config = dict(
    hidden_size=576,
    head_dim=64,
    norm_place='pre',
    rope_fraction=1.0,
    qk_norm=False,
    beta1=0.9,
)
MLP neurons of a small language model. Each row is named by its layer, matrix (down: output weights) and neuron, and shows model dimensions 288-479. Each number is 500 + 40 x the weight over its row's rms, rounded and kept within 0 to 999. Numbers have three digits each. A neuron's up and down rows have the sign that makes its largest values positive.
Before each neuron's rows, "fires before" lists the tokens most often just after its 100 highest values on Wikipedia text that the model never trained on. A number after a token or word is its count.

fires before: ", " 34, ". " 15, "'" 7, "." 5, "; " 4, "==" 4
L3.down1106:494513497518486510511515467536504471483478537570538486530522440489518519466490491494541583470481564532503537511523436481454504469540506503503531468495536566467488551560443465420554481541450504504563536472651478520527427523463457458490469521460500569449481472508489592498531472531425522513517489502425514481485521482537493488467522446539474495584461509478628435437508529573422472553512490486441511577599519489461513560451533458473514525461474507562410467601515474483477513506502518537582487534523446504529455437534439612488483477518472556535456458554490541489494531481559511521

fires before: ", " 30, ". " 12, "- " 10, "." 4, "mph" 4
L4.down243:458534468475534449442444498449548461530447440535481521489518430491419491527538484488525525494510476465538520487583432502473532570584557594585536490527572471474547526454451460545451495470520533549496436491689523455522542537508442428455466502499464504509549531496509528514478546495494467420564542595455543520509528557536507464473501476500521397514521496495508514522475519522529497494459449450510492494547531448530518505519540451520432420513555477524452510476588506499456476467503496509498522478502428505550535525503520452511538469486547387552490478515506519484481404510478505509

fires before: "\n" 56, "|" 20, "| " 6
L8.down918:508530532467494525444503502560440555474557448497504530502492449481502448577531497502530510528448427471437468528504484596475531502464490507450482520517568514563523537493440516454435485431517446551525490596585538532571533435502481475431453511526565514568513553510501498527524494410485476475466498441448512455438513511493480496525474520542489498555473462468466485490491518487470521477490489486521493440482512528502522528604441505600482455530532513501522516477454455563467478438535516532465488546482447523496470583516576469494514547503461515465503509426521478500543496451500506560

fires before: "| " 36, "- " 19, "(" 4
L3.down1504:532457588518506473556473486496516486435448487494541463479436465521482467549461503521548503459493472468501467460426540503535498439564569478536503438510501486494531493527498505567487476524487487473503463523226467489513540436508461477525479466501532492533462497501484531466490505518571482471478484500458479524472468514527474469502564506519500521518476514486521508562496516520575556563545430488509428500494406534475537512559547484478543463491554522503564508540483435459497546577486511567530508531518514495498472486493529484489522554518535480414463536525510514512502532516521568530

fires before: "| " 52, "|" 7
L3.down937:544500588472544523510393550497506478404502506400470543454555472566529509527533454495560492480528593458532499438501470473462464502536512545463544446515509563512491475439551519475514519527515508503499420536440580551496460569558519421499435441419499493529501505492487476421563428530505447498488501517474487547587542541451502493540535517478463576540501530513497545515520432438439529507535414497523490446513458449444535468543468496468456490530519500521487450502456512515533511537513497514446489497515497534502494453465484510495497522537569455515509509484493505517521510530477492444

fires before: "the " 37, "a " 8, "his " 5
L8.down269:507496441468512504503475546466546471547518481469507498461528461512489480508476496505517481444545501470504447441500526487519431481539558459568521476518527523539500504493517506516548479546517513518537565478735506475466486444468564539591503538486504498537580508495478507512526500497504537509516477529490470528509521514549475485457501460448514486560458439451513501460401451489545579442459484510513498482538519528506495594492438488507480526528503467504467583487510426549518535471451452528432533432530491512516453434474499490468436448536508506599463513495490462526451545518456501448

fires before: ", " 34, ". " 9, "\n" 7, "." 7, "'" 5
L3.down489:506498472487550531535498507489489503541448466533519529481536458495455531546477509449543544451499534531494487450604412483495521572510464554601542484471509489508532516433526442474504548516484551517502490448706475502508532427512521550478522547461512492505532523525461491504496528432461516530393471540489476539534500519552520435478580522527455450516510576506513548565522519504480504471464480542545441498572511499469496540518518478495544485532476516450509479550541470521460496504496530502504562545549500469529522556483477542535534494534514486477509491488468491542522561567470522459

fires before: "| " 26, "0 " 17, "1 " 11, "|" 6, "2 " 5
L4.down895:541470539546473527494542487484459543496537520506486515499478451437511518524435507501503523458434453525485506443559496450568521485579496548517478484477393521491455506523569575478463466484494589468520494445326508451534502484548502528487511525530560482524564464444464459477555495491458463502428497511466544538492508492528480535496484519460575479444513489501463508462460530542523473436560518536481485518533460502509466503516529513493507525508448528525427524505543525483507515456570530520497558565452519526497509486472513518526504509545514388411526543533546498512490556559465473526

fires before: ", " 35, ". " 28, "." 19
L8.down1421:534559499438499447452497494524486535484502515566541530479518526553473515539521492484454520439548544459489469469502539472527532528526482469530457519575549488552521502562514475510516523498532445507431500470852499554585526520470534446478461512521534546470545530502514516544491464502511549508454520465527500500479496503462471523433497455467550515473500522459446575472486465540444439573514514452477476464498512474501516507524483467510513466570520478534451479495570561494476494380490423449551498497486544471509488537503508523507529518472482496546551499511531508490524530554534528528

fires before: ", " 25, "| " 14, ". " 13, "." 8, "\n" 6, "on " 5
L2.down973:460491450445500520474572501505427539651452475516532534465509521465478439497471477429527434513517519485505558553503477450477516583506488473493510505492506494466580538524448472499539478454495490530539520513762542501482516495549500490473475472528495492504454517528524467482555564542475501369475543520408508482518485517505561495402426521547506510523503546478484479513525499499456480510580540483463475428511538464478490506444452498478396453514573538501506466458553506467526450460504494521470514510510535497500478517530523446540483429517497460447520488481527479476507514564470582474

fires before: ", " 36, ". " 26, "." 10, "==" 4, "\n" 4
L2.down1186:468566492501506505534490469497502527657460367436552505477485428478509474476558424492536561516490470459497453523550438465497501519503586484569534514447601511526534597441493435554540524541526525431473451436759521473541491510496551506505502491496497467525498492483474558467491430561474495466464474558465509515462541533500475458492504510512434460526475501462551487501507510503491527502564512531493491496617493538504527511508574479488467494452520498515466480496555461537461533513503554462569518500448523553516517502544508487485537580570500526525462462519524502515529504518547456484

fires before: "| " 41, "|" 5, "(" 4
L3.down817:551498470522489496491509422525496515528478506498493585472482504485497559573516528443514424552450563554448482539510513477434502518516507507535493477595518501561495565527451486527434544466489516549501546490639519494442558483540554484489539521509610496545481521534510444464484520491507504477453557517563526515558487361472482423506502518484488462507535403488440522505485472463534467483501483459557422454456469556483520471551501495472517514490551488517477504501458482539519532481522467505505470440594436503492453560529550479499417461528565536418425557466537420508545512449487434531

fires before: "| " 29, "- " 11, "The " 9, "In " 4
L3.down1111:532565575516483555520511466484552465465412497516481516465546473503500536504518495491513468479512468563484466497486492511462473417509446543532516490399505538565505523581464543476524490517482468496425471495419474504509519500522492536478526529547447488559518492411435474472516534486488492464472444521499472498517546494485546501537507508534518532460426577491466520469528588551497472523519546475506537502501512518479470545430505517503535549516480526506495421531475402493445488603435496531531480426567457438507458504573489511458535503524544422601509472562502562520556524498528626527

fires before: "| " 42, "|" 22
L4.down792:514457466528495438449476484472449461567435516523521458493501540533527578546502507490417503549484528547482479471492454514521479535503490594506590458502516513577484462479535582509561505573511539539521523492656452470560576525525583437468431488537505521474483515517457511494432501586499537468482469497495544499480523503512499488460531524520468456519489535519483481469484473503529516507507470423417480523544494479525566457469510539508502541511530468532518525482548499514561570526570521478463426512498503519535535501479529441542478472495531457520411543468473470533519500478496522522

fires before: "\n" 22, "|" 19, " " 11, "| " 9, "." 4
L8.down31:463492538520518550554441576537480537478525489465497549539498504478431493546512588553469493518390480464436477542483503564458545566525485485438479564440492492538494541526491498426486527440507506481543525565512549566538496499432457454477472542483518492532498496441473505514518467440491462451484422443414510482438534438541438499545516452494523476512448468514490440486461549523477514505525467514521507441497502564524517506560506462564494481454480455468460561416490457561518428453538586501456513510460565522503495498504506484542464481546494596508540526462535450466582490485544439530

fires before: ", " 32, ". " 22, "." 9, "oon" 4
L3.down1078:457499559508524432549472446475503479539439480469428527501490466553524500463504464514534439519474443435507521514523552456497506498559541532442474475454508555458522476497516457563545571570471499423498454512517479558510485553528523443476563479408468525433528441432454485538488518518459469501442477503471484590509495573479489461537476520525494547459467519508506496500559503582545468549567561572480519445573500534446541472514479491511503467389517494497426468503501529513440515449542459518515474523556452471505461463592471425532461488531459503440531497538466537475450509558485491544

fires before: "\n" 36, "|" 14, " " 11, "1 " 5, "\n\n" 4, "0 " 4
L8.down675:518540545530490514493444536488435490397569518466475471500515491506437483508533534550429592493425438477526505482507428578451574461490444490451500483504451532554517490466492498457532524516513505540455500520448449483496488508431520522443519485510485464496435490488509496532494494456480480432490404441437454510465497466475444442577488492538548517487521446477477554476521538477422440482578479551515504477529493542578495462457502569522449521461515591534593515421528516558471436475557537500444539559522465575452504585488499457552490405574466559481468502432506417520530440506594480531

fires before: "| " 40, "|" 13, "(" 11, ") " 7
L8.down179:520524437502565513443453523481528502467481439559507583438523520469576486470502523474481480502429499480541569547559508502498459432554540532477507536483441484506474506476512520445528482511498504532485550484465532541545621535503553463501522562529556517485467462574476516500448554514482500465469470554534460497486544446553529471474526460511499495505552523525473503518487473459446528459462523527423458520444543491473566474443552454497520473464472496508522561522486544467468536451483500531510519463559507480478524527550486509513481507399597447513520475513486445465468488500503533447

fires before: "the " 47, "his " 6, "World " 5, "199" 4
L8.down1051:537490499498489458495542449475480554528565496544483511551500487452529490490522476478521476471491540495516490556534483546506424432496495402489556468447432486571489476442473535517525469516484550485453476453651484461512528485499566559532539511483486423488565541454489514530507428463538500574550531562514475518466555525562506495471460497487452488530459487453485516499454523489487466504513478476492527539503515536449473513513503466510495533468466475450424507475533479543491516606504469596477552447466474489521570441574457530451542569579498543503442508506493532414481478499529485416

fires before: ", " 30, ". " 16, "." 7, "'" 6, "\n" 4
L2.down1323:438522571465531545530505478504456515570436446544549550398489458518529442471423433433547461464531454462526481496494475535505498506570514479541511524457502588541528539458534468484538481544508511479553508532604500590570464581474511445502513498486374561501506523565448524511545449530471492514450549436461515432522600519519493479508534466464477511527458536502476477456611466515456463555533511476508558463581534528501459509447494444490537579463542511493519472485486533502499505477599500437521463555510485535489474510580462500521471489537500568432487466517518496554512489535552513430

fires before: ", " 52, ". " 13, "." 7, "'" 4
L3.down1385:500568480549491524531495516474485470581479525543490481514552419485454500443498488444427589538442490540514497532514466556439526489489466485523480465499578421544555558485512443430477549577513565526470524458736527526533514539482517494448447508433566504523474521533489521487485465469473503554484496501490525473514502477490513436483491460469503578537467535520472483467569491540519467523485544528427469543597421554483511539432521520494513489471478546532495469516430461501520478515475528460481485567499513486479486471501495574568510479530577508452471465500488475504492477571433491526

fires before: ", " 25, ". " 9, "." 6, "cit" 6, "==" 5
L3.down862:538509563461569493507533490459485449488473497561530531608521509509502526481519498472560541491533546495467434472484439505502466497503531522457453467425488562448513427553463470450523497509498465548423485508704486461537505525490416491407472517415537532440446501455503481469476535476487502492527515602475432551503510435532466498516520485464433496476494464532501484516475464486526484506545457523468461574606525529446524496492462496549515462509450482487496480501502464497506519483559518500478503577524506544490527459535469498538489463541525551471507425435491559514559504505498527567

fires before: "\n\n" 65, "\n" 16, "." 4
L8.down463:503522484523485547529457493474472464489517465555531492562461459538454461506572570537543469591491422484503451574471480545438512535514533457484543532530422528533516487503520524454469542507447530578483467554487500538468531484440500512478502497496483553509464525535466537496494527478498499523507500493424563501483466478478503495545477523464513462552490510462467490537506527560443568530517501568485486467523531567495468531532475458569459547513510530608503553496522504580466447490619503475542536551423491552500513467495493454544488455527480541455575537471513509465567508442588504502

fires before: ". " 18, ", " 18, "." 12, "es " 4, "oon" 4
L3.down536:472509481516527513557527506475490486519461490465501541513536449509597428436509451495481497514496475474490434566509511482507554477501521508542450515475641619500498582491528403476469612551498591508450500519675434510513453519487543459468526522527447549465433508523443571487512507452527502392453469522427531484477525521514548451510498468522442522506430477556499536487555498519502521482512556487515498416636411486385512428448457452543511471463501372436443569520491479492419468550513480504588503506485487508486493582565429439542469610537525549450465509543561525488503523504534490494

fires before: "| " 35, "|" 24, "(" 5
L8.down1251:531442587509535518567457507496463501528546483443481468501439466447447516474492444520586553470491553416554559502471446534516537546522481496440515547474506509499557485531474582494464559468527448481529528503522551525559457523538493512513524442456492454532510553547470496527519530448487488538513468409525478490497626514495468544543507485518583525468495530568532495586456528457505506517528465457539582437515475529463507455475504468454508510534518447464487480528495437515449504435482454541515445418501519533504466513461555498458568506526493518493491550493484509516446476440538564451

fires before: ". " 28, ", " 25, "'" 10
L2.down979:488480486464480382452480449524448492441500521543478449538505550507547505536448517557512583471511565458529547554503471489522493454521508549550507532465570535520467538543508453511474511510493464492492517537333565484465490492475491498497576546509503497496507493419454455466512609526554584534498471454527472520479490462547530481454503502472484510479485540567493482528550569547459521455506458492504493448587505527499501517538509479469438517530491421432481500559514503475591499534541532479552506515490546465485483491500495528544519498451452467337460489484507497487506589465459492556

fires before: ", " 28, ". " 11, "." 7, "'" 5, "land " 4, "\" " 4
L2.down796:445479473499541476503493468430467507536519498519500506588488484508518496449490488396491599484423476568528500562472477488509531479489454501467508512434534529517483495571540454522528525600583492477560489524708567549559536527467516508479534490507559574528429490574501559497502514531502539459493464515548558519547538474468550456464539529492525445552513529465585508438494550562455544567519482496443488489613544522508458493435451528503571549530537529464454450489516469502497557495475477476519492536493561468473494477486475574481477505525538514402518421476522546502525520509463538546

fires before: "| " 24, "a" 8, "|" 7, "k" 6, "(" 5, "Ro" 5
L8.down700:500513481407565475521464526455529475491505525482508510493526522453530516556547517550431582564481538561468529560515509593466500510511448482535565513500491487513514534502545547476413485480622529431483468572540592536549562425474487546491490562543536440551550620481474501552501467484507533576502463510498475475467574454516578581504492512435491500483495495488526512448467494478517494478429570486498523508508574522448478433508533496478500529441507460517596566494480481501455499455490547516518511438489498482473466488515509452499528523495501561476515535470539501482430447552544548573